MLP neurons of a small language model. Each row is named by its layer, matrix (up: input weights) and neuron, and shows model dimensions 128-223. Each number is 50 + 12 x the weight over its row's rms, rounded and kept within 0 to 99.
A block is one neuron, or neurons of one layer that tend to fire together. Before each block is what it responds to, as a language model described it from the Wikipedia text at the highest values.

Responds to: Mid-word subword fragments. Short subword pieces such as le, a, ter, ro inside longer words, often names, right after an initial letter: E-le-venth, D-a-imler, C-ro-ssing.
L3.up456:34 62 58 51 57 50 53 44 44 41 53 71 58 51 54 44 42 59 52 61 36 55 29 32 74 60 48 56 59 60 80 57 48 59 55 68 46 48 52 36 45 34 75 59 47 44 47 56 56 47 38 64 63 60 69 38 39 51 53 49 55 45 43 46 39 44 45 62 65 54 35 51 61 57 45 59 52 44 49 32 46 49 52 59 55 37 54 57 26 54 69 50 36 39 40 26

Responds to: Number-ending digits before units. Last digit of a number (often after a decimal point) just before a unit or table separator, as in 3.87 mi, 22,187 |, 18.21 km; also some mid-word pieces like dec-re-ase.
L9.up86:52 43 55 59 46 44 64 38 40 45 42 50 69 27 42 55 56 65 31 53 29 52 45 49 54 47 53 35 55 63 58 40 43 57 49 22 53 60 52 42 70 37 43 56 54 54 53 44 58 57 62 57 28 55 33 64 33 59 55 57 69 43 38 63 62 62 61 49 55 67 47 52 71 44 45 56 30 59 59 46 54 60 60 64 40 41 65 33 48 61 71 34 42 49 67 65
L9.up471:48 48 54 54 59 66 52 63 62 46 32 56 36 42 48 53 33 53 46 41 46 25 36 46 87 60 36 33 41 67 44 51 46 45 64 56 64 61 24 57 47 48 47 48 49 64 51 52 41 41 58 49 52 55 54 57 57 43 33 65 43 53 42 38 58 29 75 35 64 64 47 46 48 46 33 51 38 33 69 58 38 70 54 36 57 40 43 45 60 55 67 51 55 59 51 25
L9.up491:38 38 44 51 61 54 54 61 52 64 53 30 61 37 57 48 52 45 48 47 58 60 62 62 53 51 51 59 47 56 48 31 53 53 55 37 62 53 66 33 46 41 34 43 47 24 48 31 51 39 51 28 34 22 85 43 56 49 42 57 55 67 56 27 72 48 46 65 45 57 36 56 68 53 41 40 40 45 47 48 63 46 61 42 42 56 55 47 36 48 43 47 46 18 54 41
L9.up572:46 58 47 41 60 57 44 61 67 69 41 54 72 61 34 44 50 74 76 36 36 49 42 49 90 58 39 56 63 48 75 39 57 41 71 49 52 64 31 44 48 49 51 40 55 40 59 53 62 59 69 62 52 52 48 70 57 52 42 67 53 52 54 51 68 38 48 52 23 47 44 58 38 44 66 46 42 38 71 60 47 62 64 54 55 61 44 51 52 60 36 40 38 46 37 50
L9.up810:61 52 29 34 59 38 61 76 46 53 44 48 48 45 36 34 74 46 59 50 26 67 46 60 53 59 48 45 40 28 46 41 44 53 72 41 47 52 53 39 57 50 64 39 70 66 59 52 75 48 40 69 56 50 67 48 32 28 67 63 71 41 48 62 44 55 46 51 49 55 33 44 64 55 39 33 28 47 59 66 43 61 61 65 39 51 50 44 45 57 72 47 59 62 70 30
L9.up835:49 50 42 38 56 58 71 78 39 55 44 58 39 21 46 51 45 49 51 31 65 54 56 44 64 70 49 45 38 50 43 33 44 52 45 44 56 66 39 52 45 55 56 64 61 67 63 50 73 47 52 31 50 56 67 42 60 41 61 48 45 45 59 55 64 52 67 36 71 85 70 55 42 35 53 39 35 64 67 50 51 42 45 61 48 48 51 28 30 45 69 48 49 50 45 44
L9.up875:38 36 48 52 60 60 60 74 71 69 47 42 54 44 35 47 66 35 46 56 46 82 52 52 66 46 62 57 56 54 45 50 39 42 62 55 52 65 52 42 35 40 51 41 55 45 51 15 64 45 64 54 36 36 71 53 59 31 50 55 44 62 58 39 55 47 49 57 32 50 36 58 60 50 49 31 43 40 55 43 56 45 72 57 52 45 59 59 56 39 45 36 25 26 51 44
L9.up1007:50 52 55 46 72 43 70 56 45 35 37 51 28 36 21 41 41 37 46 36 33 45 41 71 41 76 58 62 58 49 49 43 36 65 53 40 55 57 36 56 46 62 53 76 66 55 54 60 55 42 67 39 34 37 70 54 71 49 48 41 55 59 54 37 75 50 43 61 55 57 55 45 83 45 41 44 48 56 48 45 44 69 54 47 54 51 54 65 42 56 52 30 51 35 52 54

Responds to: Decimal digits before units. Mostly the last digit of a decimal number just before a unit or table cell, as in 661.1 PD/sqmi or 8.91 sq mi, plus mid-word fragments completing words like Most, major, other.
L4.up9:40 52 36 59 40 63 51 52 44 33 45 35 45 17 48 42 43 44 46 34 38 39 55 59 57 46 39 45 49 64 38 44 69 57 51 37 41 52 63 51 47 76 38 39 57 36 29 34 67 36 41 45 30 53 32 44 42 64 52 58 67 41 59 44 52 55 61 56 32 48 34 47 63 36 32 57 59 52 63 63 38 60 43 46 39 68 28 27 59 58 35 45 55 58 58 47
L4.up74:45 53 53 71 47 72 62 47 42 54 38 28 55 56 64 44 49 50 55 66 51 66 64 46 52 66 43 55 41 44 28 68 57 25 72 59 65 55 30 50 64 53 35 38 55 45 55 64 30 60 53 51 60 60 46 40 65 56 48 79 62 57 36 70 55 57 53 35 41 57 57 49 49 74 58 66 57 42 58 46 51 44 36 51 47 72 39 52 55 49 39 41 54 56 54 55
L4.up82:37 63 43 44 38 52 42 61 59 81 27 37 48 31 54 22 31 45 63 48 32 61 43 62 57 55 39 43 53 48 49 44 50 62 39 56 74 56 57 20 44 48 38 47 56 54 58 59 43 40 37 67 52 42 39 32 64 36 46 55 64 50 50 27 52 62 52 07 67 44 40 46 70 47 49 30 43 70 46 60 55 60 60 41 37 67 47 51 54 34 42 42 73 40 67 47
L4.up128:34 59 43 41 50 58 45 48 47 71 50 39 45 75 35 52 45 46 61 64 41 33 38 44 58 51 26 49 65 49 39 39 20 53 55 40 65 58 68 56 65 69 55 34 60 44 56 35 67 55 55 59 49 44 59 62 42 53 58 57 50 43 38 45 54 58 63 56 52 55 65 52 50 39 44 38 55 59 63 67 39 67 53 51 58 58 39 12 65 49 50 48 46 58 64 71
L4.up473:74 52 51 60 60 52 51 61 72 62 32 45 45 35 29 60 44 48 46 70 46 51 67 41 85 55 34 30 45 44 23 48 52 61 65 53 53 65 39 47 36 48 24 38 65 69 31 50 53 52 50 41 41 25 43 41 64 69 61 56 60 62 64 53 45 39 64 27 39 42 66 50 37 60 56 49 68 21 67 49 60 39 31 43 42 50 42 32 61 59 42 55 57 49 52 57
L4.up605:60 48 24 46 47 61 69 67 38 53 42 48 39 50 47 65 32 55 44 44 34 45 47 51 34 58 23 45 53 48 47 46 48 43 74 42 61 71 53 46 76 43 62 42 67 60 60 38 62 53 39 59 54 70 43 60 42 54 34 77 62 55 34 64 46 34 52 53 40 53 43 59 46 47 50 58 38 54 69 49 42 41 39 34 43 78 36 45 59 41 73 48 41 45 72 57
L4.up875:38 49 48 50 54 61 49 65 44 24 36 47 55 58 44 54 37 62 57 42 42 52 52 60 66 61 39 53 82 67 26 25 53 64 59 30 50 45 52 41 62 61 62 38 55 41 42 48 53 51 55 44 33 36 54 34 53 80 64 62 55 48 52 53 51 60 55 30 45 39 54 43 66 30 49 36 44 58 43 47 52 43 44 35 77 50 67 16 52 53 50 39 45 58 47 50
L4.up950:51 54 57 53 61 73 65 46 49 31 45 42 51 51 47 61 30 36 47 57 47 57 55 35 64 51 41 45 62 51 60 49 57 59 56 47 58 39 65 65 66 50 55 58 54 44 53 30 86 69 45 66 49 48 54 46 41 57 69 29 68 68 45 49 36 43 78 49 59 63 61 49 62 57 45 34 43 36 75 27 44 58 64 41 34 55 48 36 52 57 59 52 37 48 42 57

Responds to: Mid-word subword fragments. Middle or second pieces of ordinary words split into several tokens, e.g. ever in However, le in lead/league/least, ch in orchestras.
L9.up73:69 42 30 44 53 61 65 65 28 42 61 60 69 46 49 46 71 49 45 53 53 44 77 69 45 49 29 48 52 70 85 42 44 36 44 52 48 29 37 30 43 62 47 45 34 54 72 55 61 52 64 48 76 46 47 42 34 54 45 56 53 66 49 38 57 56 45 43 46 34 48 43 32 45 61 36 50 44 29 56 51 64 46 65 81 54 31 43 53 50 47 68 64 44 52 46
L9.up171:63 48 10 55 52 45 56 58 49 57 60 64 63 24 27 60 63 43 59 52 54 51 41 58 60 62 53 43 54 49 65 54 41 33 57 41 61 66 34 53 70 54 56 50 68 50 56 45 57 52 48 38 52 42 45 48 48 45 63 67 55 46 75 31 31 49 59 52 63 62 65 57 53 36 60 58 48 27 56 41 62 62 66 43 30 49 52 61 62 47 31 40 44 64 42 36
L9.up258:61 57 29 52 63 48 68 62 52 43 41 40 46 22 21 34 43 66 49 31 34 61 33 53 49 63 54 47 44 65 54 68 45 28 60 31 52 54 53 60 56 42 58 41 59 35 63 47 58 46 63 60 25 41 48 50 27 47 53 54 47 49 62 68 34 59 79 61 38 43 39 45 60 61 31 73 45 59 61 63 47 62 44 49 61 70 53 44 55 55 71 36 44 59 43 48
L9.up306:51 53 43 72 51 36 42 66 38 56 36 27 51 34 58 41 74 79 47 48 33 49 37 58 66 65 49 35 56 70 43 52 46 27 34 50 58 35 41 35 58 56 64 49 66 55 52 46 39 60 32 64 49 45 60 30 54 36 24 45 78 50 41 52 57 39 36 77 29 55 60 58 50 30 58 51 57 41 62 52 51 56 44 62 30 65 37 53 42 50 50 38 55 51 61 53
L9.up361:60 58 32 41 75 57 57 61 54 47 65 36 51 51 51 58 54 70 56 50 60 60 59 57 44 57 48 58 75 58 55 42 56 47 56 45 42 55 30 57 51 63 47 73 66 46 51 56 72 59 66 70 46 42 45 47 49 51 35 61 63 61 63 37 58 61 42 51 60 43 70 45 18 39 59 53 39 48 59 36 61 45 41 52 54 60 58 70 46 58 41 22 36 48 51 36
L9.up832:52 56 50 41 63 54 53 56 60 59 52 54 59 48 54 51 47 49 53 59 67 66 55 54 53 53 50 47 64 32 53 49 52 51 65 59 47 37 67 37 46 56 53 60 64 37 71 41 76 26 61 72 48 51 37 60 56 44 41 51 52 46 42 65 65 52 36 34 53 46 43 29 43 60 61 80 57 58 52 45 50 43 48 28 43 69 49 47 56 55 69 37 44 17 46 42
L9.up922:52 69 45 43 52 49 55 73 58 35 58 46 60 50 55 52 56 51 60 65 41 45 74 32 36 25 51 62 47 67 60 52 69 65 60 41 50 65 44 47 71 58 36 53 54 60 45 45 43 38 51 63 45 36 47 49 44 55 28 63 41 67 79 72 27 57 49 61 52 71 72 61 34 58 68 53 36 39 48 43 47 56 52 32 39 34 43 80 45 68 62 57 44 46 45 42
L9.up980:43 55 43 41 66 55 86 63 54 43 41 31 73 66 50 25 51 60 37 70 49 33 63 53 64 65 40 51 48 54 49 43 25 58 73 45 41 58 28 53 78 50 45 50 60 53 43 54 47 32 53 50 42 59 53 58 63 34 67 51 59 54 83 58 33 58 61 42 75 39 38 43 44 71 34 40 45 38 70 60 55 58 32 60 36 50 43 34 60 42 54 34 57 49 58 37

Responds to: Mid-word fragments, esp. League. Interior word pieces of split words, strongest on "ag" in League (Scottish League, Major League), also Con-fer-ence, bo-x-er, ev-id-ence, plus periods and commas ending lines or sections.
L4.up192:59 51 44 30 56 40 53 66 49 55 34 69 47 49 45 54 51 50 16 59 37 75 47 51 47 34 62 63 63 67 63 52 60 54 75 60 50 56 55 59 63 59 50 63 48 22 63 43 52 65 63 40 44 44 63 41 60 43 49 44 48 69 60 45 54 48 58 45 48 58 50 53 30 55 63 43 39 47 43 34 50 53 77 54 50 51 63 18 52 38 74 70 33 62 57 49
L4.up221:47 44 60 52 63 48 41 45 33 48 38 67 56 56 61 54 54 62 52 41 40 40 38 59 67 47 56 55 51 36 49 52 41 56 55 57 55 52 29 57 48 47 44 64 53 38 48 56 79 30 38 54 52 59 47 28 41 57 49 53 46 61 41 46 50 75 52 22 47 70 57 63 39 38 63 39 42 28 35 61 51 37 58 53 47 39 50 55 41 50 50 71 31 59 49 34
L4.up300:59 42 56 50 53 50 61 63 42 31 23 48 49 39 43 45 47 50 48 63 42 49 47 45 48 52 56 42 50 67 77 49 37 68 55 17 56 53 47 54 48 51 57 43 56 40 66 52 58 62 36 28 24 19 59 52 53 66 66 41 55 67 46 34 38 46 48 57 66 51 66 41 50 52 48 43 54 34 40 48 50 40 38 77 41 32 42 54 43 43 58 33 50 53 38 54
L4.up316:48 45 30 39 60 52 52 41 46 60 47 59 47 61 38 47 35 65 29 46 35 69 44 69 45 45 56 35 46 35 70 24 41 52 41 60 65 39 53 41 64 53 68 66 42 37 59 27 80 47 64 53 63 53 47 23 38 54 62 50 44 44 55 36 51 61 39 28 40 52 48 49 58 49 42 40 55 40 48 51 55 58 64 69 41 62 29 38 47 56 68 62 61 53 54 60
L4.up375:52 53 63 59 71 76 79 61 55 48 48 48 50 52 64 33 64 51 41 58 59 58 50 32 56 47 66 43 23 49 39 73 44 47 60 58 49 67 28 36 53 50 60 45 45 62 65 54 57 55 71 47 66 45 69 58 34 35 54 26 54 49 68 73 58 50 30 32 45 70 61 49 37 44 58 41 56 40 59 32 47 48 57 52 54 53 60 32 43 52 75 40 42 44 43 35
L4.up602:59 45 54 46 73 47 53 52 48 56 56 57 40 39 44 50 46 52 49 57 57 39 50 27 33 37 61 58 35 48 44 30 67 64 56 35 40 62 38 53 57 48 40 50 47 53 52 19 67 40 77 31 57 48 68 28 66 40 57 54 48 71 52 38 56 46 41 44 49 51 63 38 27 32 57 34 67 38 19 33 45 32 65 53 38 54 54 43 69 44 77 65 23 56 38 61
L4.up621:67 60 65 45 61 61 67 45 37 67 69 47 66 55 26 58 49 48 51 70 39 54 63 33 53 58 22 34 59 60 54 29 63 24 86 44 41 48 35 35 34 60 53 42 62 43 58 52 51 49 41 37 50 32 80 46 54 52 48 62 85 69 34 46 54 63 37 59 60 56 56 49 47 56 57 64 39 29 69 54 51 57 52 43 54 41 47 29 38 53 47 61 62 49 40 50
L4.up745:77 44 43 57 72 57 51 43 50 54 47 57 64 42 22 36 43 54 36 59 53 66 56 59 62 30 63 31 48 61 51 58 68 68 34 39 58 45 45 67 53 57 53 65 37 37 40 50 58 55 44 45 38 52 63 36 48 42 70 53 48 67 48 32 76 61 50 48 54 55 60 31 55 36 64 52 42 32 48 34 49 50 61 34 49 53 57 18 42 50 74 37 53 23 64 57

Responds to: However completion. Mainly the "ever" of "however" after a split "how"; more weakly, word-completing pieces like Ire-land, disc-over-y, sh-ow-ing, and "at".
L4.up97:34 65 58 32 32 55 68 43 46 47 76 38 41 33 46 44 37 47 44 31 67 64 44 36 56 43 35 61 32 69 40 49 62 25 57 38 56 73 44 43 38 40 42 35 64 65 26 22 41 62 46 52 41 41 56 39 37 52 40 51 59 43 27 45 55 42 54 29 56 40 35 53 28 53 59 62 54 57 55 48 35 48 53 51 47 65 53 65 35 43 57 59 50 47 77 40
L4.up199:59 61 38 48 66 45 60 51 49 32 51 50 70 61 62 60 46 37 33 66 26 34 50 73 45 36 35 47 51 47 54 29 58 57 61 57 37 52 41 41 49 71 63 71 72 63 44 48 52 58 51 44 54 43 44 53 47 45 35 60 47 65 42 52 50 44 65 60 66 55 44 64 35 44 64 46 33 37 52 45 41 46 56 68 79 50 52 26 41 50 73 31 38 59 56 51
L4.up252:51 58 71 25 40 51 43 54 59 13 46 40 63 52 34 48 66 51 51 35 36 66 66 31 42 64 52 68 57 73 43 64 53 39 53 49 51 55 54 49 70 55 52 49 49 39 63 48 62 50 29 57 57 35 39 55 46 47 37 40 75 43 48 55 71 67 64 60 40 56 49 39 40 83 39 53 37 48 52 43 58 54 51 46 40 50 54 74 54 54 52 61 49 52 62 48
L4.up435:50 51 48 55 73 46 64 36 59 28 25 60 57 71 54 53 52 55 47 77 51 54 44 43 49 53 52 35 62 30 62 36 74 38 62 43 64 39 52 56 49 48 48 71 57 68 41 29 51 45 57 45 54 48 42 55 57 46 52 54 46 60 71 65 38 58 51 34 39 55 57 43 37 51 29 46 71 59 68 47 51 36 45 54 61 52 50 38 62 54 52 47 55 44 53 26
L4.up461:30 63 36 49 63 36 55 51 57 63 64 57 56 61 52 58 37 39 50 39 41 66 58 51 41 54 57 66 38 49 74 36 65 37 65 49 49 61 72 39 56 34 40 69 55 21 37 38 70 40 59 52 48 47 41 54 48 60 53 58 56 64 42 56 50 60 45 25 62 70 67 43 32 71 34 53 50 50 61 43 35 55 74 42 61 61 48 38 54 44 40 37 58 52 45 44
L4.up491:65 50 39 42 61 66 34 44 51 57 65 64 26 40 59 39 67 65 54 19 37 48 37 56 63 43 67 62 61 67 50 21 68 60 58 46 58 64 32 46 57 62 38 63 70 61 44 66 83 55 49 38 23 46 56 43 46 67 40 46 76 71 70 49 47 42 28 53 56 40 37 40 49 43 57 41 50 50 73 38 41 31 55 52 49 49 65 42 68 44 59 56 35 40 67 38
L4.up573:62 44 35 36 25 60 67 62 69 50 42 48 40 34 59 52 66 49 26 47 32 57 40 73 51 34 32 45 44 55 65 28 60 33 35 79 60 51 82 51 52 45 53 57 62 30 50 41 68 58 46 69 30 44 43 42 52 61 49 62 48 54 44 57 45 45 62 39 59 47 38 47 47 41 57 40 53 65 62 53 43 41 58 49 52 49 42 49 56 38 35 37 62 63 47 36
L4.up673:53 64 60 63 31 56 55 54 63 65 62 57 30 42 51 62 59 65 64 77 32 50 44 62 37 34 33 31 35 67 41 59 53 45 54 47 47 47 46 28 42 54 37 66 67 36 50 47 48 54 28 38 56 57 50 44 55 57 54 72 67 52 41 53 59 59 41 47 52 52 64 46 28 47 49 56 40 58 52 43 78 48 46 50 31 35 53 50 49 52 44 28 38 58 37 33

Responds to: Section and paragraph ends. Closing == or === markers of Wikipedia section headings and paragraph-final periods before a line break; weaker on word-final pieces like "al" in "several", "ong" in "among".
L3.up922:49 50 12 27 79 59 68 52 49 48 38 56 56 49 55 45 51 39 47 73 30 43 37 57 52 46 48 42 38 62 55 57 55 57 66 39 67 52 27 54 52 65 65 58 57 40 52 49 70 51 47 45 61 44 36 54 53 31 58 56 49 52 43 54 55 64 58 33 30 71 47 41 17 55 57 50 60 40 32 48 57 59 50 47 67 66 45 56 76 48 42 54 40 56 47 49

Responds to: Mid-word fragment pieces. Short middle pieces of words split into several tokens, like am in Cambridge and game, inc in pincushion, ach in Apache, ard in Award; also commas inside numbers (250,000) or math subscripts.
L3.up715:42 57 32 51 42 53 47 59 33 16 45 54 52 48 54 71 62 52 29 66 52 47 41 47 32 44 41 43 50 49 52 41 46 57 72 44 45 64 35 67 52 42 45 62 57 37 61 34 73 40 40 43 55 30 54 55 51 32 58 58 74 62 58 49 50 57 47 43 47 48 43 40 42 27 38 78 46 47 74 65 39 51 68 59 44 73 48 66 38 48 59 62 60 40 78 34

Responds to: Section heading closers. Closing == or === markers that end Wikipedia section headings such as ===Critical response=== and ==History==, plus occasional line-ending | or ; and stray word fragments.
L9.up184:71 41 39 42 50 32 69 81 29 53 29 41 58 49 45 59 50 57 52 56 30 47 43 64 37 49 76 47 42 63 64 51 60 43 47 53 66 39 38 56 66 60 55 55 53 50 44 27 63 58 44 63 75 31 51 53 38 43 69 51 42 49 40 27 65 57 55 44 36 60 35 47 46 40 49 56 43 44 56 44 42 55 61 58 56 35 55 46 48 57 40 61 35 54 61 47
L9.up403:54 50 35 44 57 52 46 53 49 62 29 32 43 53 46 38 34 60 39 55 27 47 64 41 77 57 62 54 44 58 45 41 31 47 68 77 49 50 61 42 43 59 49 44 53 48 44 45 59 21 39 56 63 75 61 29 64 57 44 53 55 43 49 54 24 80 61 42 37 55 51 32 34 50 58 48 59 60 52 66 55 40 54 32 56 49 48 50 61 51 59 45 32 43 70 53
L9.up514:44 38 26 40 53 46 74 57 41 46 50 48 47 45 68 49 53 31 51 61 38 66 51 53 62 60 62 56 90 51 36 64 62 52 32 64 73 59 31 51 58 48 40 44 56 27 47 60 68 48 56 58 53 45 61 37 38 32 59 66 31 41 30 51 44 62 46 29 45 48 56 55 49 44 37 62 51 52 57 61 25 63 25 51 57 35 51 45 63 47 33 50 42 62 73 66
L9.up526:54 43 48 48 63 53 54 54 51 42 45 49 16 53 59 65 56 62 53 49 45 45 61 50 44 49 70 52 44 38 49 70 41 51 51 44 45 74 52 44 52 60 44 64 39 40 57 39 51 58 43 78 37 57 39 61 43 55 60 54 56 46 36 47 65 37 41 39 52 53 75 46 48 29 62 51 22 60 55 46 40 61 55 42 76 70 50 60 47 38 39 73 42 59 66 67
L9.up601:40 48 47 54 49 55 35 39 63 53 42 24 57 43 43 42 51 40 39 34 43 42 55 52 56 61 68 51 49 46 55 38 46 40 74 41 65 76 43 35 65 38 69 52 38 54 38 44 34 44 35 55 71 53 39 72 53 42 54 34 41 28 54 47 54 56 54 40 33 57 19 48 52 46 64 51 62 53 70 43 56 61 56 43 47 60 54 32 54 51 44 32 40 56 69 45
L9.up749:18 53 38 48 52 75 54 59 65 48 45 47 32 56 33 61 50 53 61 49 42 50 54 55 68 66 56 47 50 50 41 47 48 54 66 77 52 52 48 44 38 55 51 41 35 68 57 26 54 43 41 48 63 42 41 49 42 46 79 63 50 51 33 55 32 53 49 49 41 69 47 61 40 45 53 45 48 45 56 63 42 47 54 56 75 56 32 43 45 69 48 46 47 63 73 45
L9.up799:78 49 24 37 74 67 53 46 63 50 26 66 46 33 46 43 67 55 40 45 24 26 67 35 42 71 76 57 52 60 49 28 56 40 56 70 48 69 35 46 60 48 66 50 56 40 68 40 64 45 48 45 47 37 37 57 44 31 62 57 45 54 57 49 82 39 50 53 48 55 60 57 29 54 56 23 56 39 60 84 53 41 38 50 57 56 41 37 55 40 47 42 56 58 65 56
L9.up950:76 49 37 42 37 45 35 42 51 49 41 66 42 53 40 45 43 64 58 47 28 59 64 55 68 46 71 49 56 42 60 50 44 32 42 62 38 56 41 51 82 61 50 58 40 38 68 40 73 43 55 36 27 49 63 23 58 47 62 44 44 59 53 18 37 54 50 39 56 47 34 46 32 35 46 58 46 41 49 34 48 76 72 40 43 27 55 48 56 49 56 57 61 60 56 65

Responds to: Section heading closers. Closing == of Wikipedia section headings such as ==Description==, ==See also==, ==Biography==; weaker on sentence-final periods and word endings like -ly, over, than.
L4.up5:70 65 41 46 61 58 42 51 45 57 42 69 32 43 52 38 47 54 43 59 18 49 56 68 43 61 68 27 48 48 55 54 57 55 40 63 64 32 57 29 33 73 52 65 52 31 53 60 56 43 40 41 54 47 40 45 52 42 36 50 64 53 51 31 65 80 59 51 47 61 47 18 30 49 50 40 56 53 49 46 56 58 59 46 47 79 41 34 47 68 32 64 30 51 56 67
L4.up582:60 46 46 50 44 35 67 63 43 53 82 61 63 45 44 44 44 41 61 36 35 65 55 51 67 54 44 46 33 55 64 38 47 43 50 38 50 65 33 24 45 44 63 32 40 29 65 47 68 63 43 61 60 56 65 56 45 65 35 38 50 48 40 47 58 32 41 57 41 68 55 57 56 29 44 47 59 36 45 48 45 53 49 50 69 58 34 19 48 53 38 49 36 61 67 55
L4.up594:61 55 40 31 51 53 58 72 30 44 57 18 67 48 58 48 38 44 49 68 25 42 56 53 42 48 67 63 56 70 49 41 58 75 49 49 64 51 51 26 55 63 53 57 49 38 46 31 61 49 60 55 68 39 60 54 63 45 46 55 68 62 39 37 54 55 45 34 50 66 46 62 47 48 58 32 30 45 49 52 51 72 43 34 68 48 62 42 54 47 28 66 54 49 70 27
L4.up636:55 41 35 50 56 27 54 62 66 52 43 52 74 75 46 37 29 44 47 40 49 58 54 37 60 55 56 39 52 62 39 46 65 43 59 44 83 48 55 28 57 41 74 71 59 45 55 52 53 32 61 47 67 57 41 55 46 39 40 55 57 45 49 47 38 66 46 46 62 73 71 24 39 72 36 61 57 54 46 56 62 78 44 39 60 67 42 41 53 61 43 44 43 58 41 50
L4.up652:56 48 47 43 66 53 57 55 17 56 38 52 79 54 49 50 60 56 49 56 29 68 54 67 45 65 67 40 60 58 54 49 41 54 47 46 69 52 57 53 32 78 58 42 49 32 58 46 59 60 51 40 72 59 45 30 51 54 44 40 63 54 38 56 47 66 54 37 40 62 42 57 37 32 51 32 44 38 57 47 47 56 70 57 31 71 40 35 49 47 47 76 21 45 54 73
L4.up752:54 48 34 62 69 37 43 54 46 23 57 47 49 57 53 46 57 71 30 54 39 62 54 47 63 56 59 58 57 52 67 25 47 51 43 42 51 59 48 43 69 51 62 38 54 49 48 37 45 33 49 62 54 30 38 36 70 50 45 61 56 56 48 53 42 56 40 41 71 62 59 52 33 34 61 56 61 44 45 43 40 43 52 34 63 49 57 55 22 23 47 79 52 55 32 42
L4.up1000:58 48 38 56 68 51 51 66 35 39 37 37 61 39 38 51 53 43 47 66 23 56 57 57 50 48 46 38 44 57 55 55 36 54 38 60 75 51 40 51 39 79 63 53 56 62 42 37 68 41 45 24 56 66 33 32 55 38 42 55 52 67 44 45 46 61 50 61 21 41 47 50 40 44 54 36 57 49 52 53 44 47 55 66 51 59 55 72 59 53 41 47 10 32 36 60
L4.up1011:63 46 63 60 56 46 54 64 44 67 41 65 49 40 63 56 56 48 28 48 39 39 44 43 52 55 49 24 48 34 53 36 51 43 53 53 62 64 57 70 66 71 72 46 61 46 52 37 50 38 78 41 60 54 58 34 35 34 43 40 58 39 54 75 44 55 47 32 46 77 75 57 52 36 63 49 45 60 46 50 41 66 45 62 70 51 42 50 42 66 58 63 38 64 51 76

Responds to: Digit-plus-space number endings. Final digit-with-space tokens ending a number in tables, infoboxes and formulas, right before a | separator, unit or parenthesis (19 |, 6 5 |, 4 0 (−40).
L3.up926:46 61 53 38 50 54 68 55 45 36 48 45 54 36 41 35 24 64 75 59 37 52 75 51 76 34 36 52 54 37 35 62 37 33 34 56 44 66 66 37 47 62 43 45 73 59 53 30 27 55 69 57 44 45 62 67 59 56 51 46 62 47 52 53 55 73 39 56 42 70 47 62 67 28 59 55 54 50 46 38 51 39 39 54 37 64 41 49 63 47 63 48 33 50 22 56

Responds to: Mid-word fragments, thousands commas. Commas separating thousands in numbers from tables and population stats (1,604; 12,720), plus fragments just inside words (V-al-erius, H-u-a, v-ol-umes).
L9.up94:33 54 42 61 64 49 53 53 53 49 59 43 66 22 59 56 35 36 64 43 39 44 55 73 68 45 21 36 58 55 38 38 29 48 83 40 62 53 54 51 59 46 56 34 69 47 39 25 62 50 57 56 44 47 38 33 55 60 51 52 52 53 43 59 44 64 57 22 43 47 52 56 32 41 37 77 58 32 76 56 45 39 56 61 61 51 36 47 70 45 51 46 63 34 44 45
L9.up227:35 53 37 53 49 34 51 46 40 66 53 40 60 44 55 56 41 58 22 56 56 25 51 48 60 48 63 49 68 64 41 20 54 62 73 44 59 28 56 45 52 57 62 34 72 64 39 44 52 38 50 57 63 55 49 37 45 54 51 53 41 48 43 58 45 62 45 39 52 39 42 43 45 56 54 42 42 54 74 36 36 59 41 58 51 51 41 53 53 75 35 77 48 34 49 53
L9.up270:14 57 33 41 74 52 58 47 32 48 51 38 42 60 36 34 67 63 54 52 41 44 38 51 58 52 47 41 43 38 55 60 71 50 60 55 64 54 54 44 40 56 58 57 57 34 50 44 77 46 40 52 36 54 56 52 44 54 58 46 57 44 61 60 54 76 73 33 48 55 54 30 51 55 26 61 69 69 59 54 65 45 55 43 23 45 41 31 47 73 57 59 52 53 43 67
L9.up467:45 58 49 54 56 50 37 39 46 58 44 51 63 35 56 44 70 52 28 23 56 57 35 61 56 51 61 50 46 57 25 48 54 30 51 39 64 49 62 54 51 35 36 66 42 36 54 26 48 44 61 63 54 54 42 59 35 55 50 62 56 53 67 56 43 52 51 19 45 32 65 25 51 50 51 80 66 54 63 46 44 42 55 58 64 62 46 52 67 45 46 28 44 48 69 65
L9.up496:48 68 38 83 50 57 52 47 49 62 50 40 78 17 63 44 41 41 57 68 55 51 61 70 38 63 45 56 59 41 47 52 43 57 42 25 88 55 39 51 56 44 47 64 74 53 65 53 45 49 48 55 51 65 50 43 67 51 62 49 41 49 44 60 40 45 25 47 61 63 47 48 45 27 59 63 46 59 72 51 29 40 66 59 65 54 52 58 52 37 49 73 50 50 36 16
L9.up533:46 68 55 41 56 75 49 51 40 41 46 38 35 63 65 55 45 54 36 50 49 48 62 49 54 54 50 65 61 71 31 35 54 46 70 67 57 47 47 55 68 26 62 48 34 42 34 42 72 42 46 48 50 43 53 27 51 49 47 38 47 41 66 47 47 62 73 52 51 51 61 57 37 35 31 36 53 32 51 40 48 38 62 55 57 35 57 62 70 53 50 41 51 51 59 40
L9.up571:48 52 61 62 59 55 65 55 45 51 36 50 44 45 55 56 41 58 47 45 50 48 57 45 59 64 58 35 61 50 53 38 39 25 39 26 71 41 63 49 33 27 41 46 44 48 40 42 46 29 69 65 42 52 52 31 60 38 66 58 45 49 71 46 48 56 67 29 41 62 58 57 51 47 63 69 61 55 59 62 32 39 59 53 33 62 36 52 41 46 45 26 44 48 52 32
L9.up1019:49 47 42 59 62 46 63 81 33 61 61 74 38 58 74 45 26 74 42 34 42 25 53 63 59 67 44 67 44 46 55 30 51 43 54 59 47 39 64 53 24 47 44 40 54 52 59 52 77 44 59 75 59 42 51 62 54 63 78 51 56 47 63 61 42 46 60 45 57 78 43 51 50 66 40 78 46 44 54 28 35 41 65 37 58 41 44 59 49 51 52 30 51 49 56 59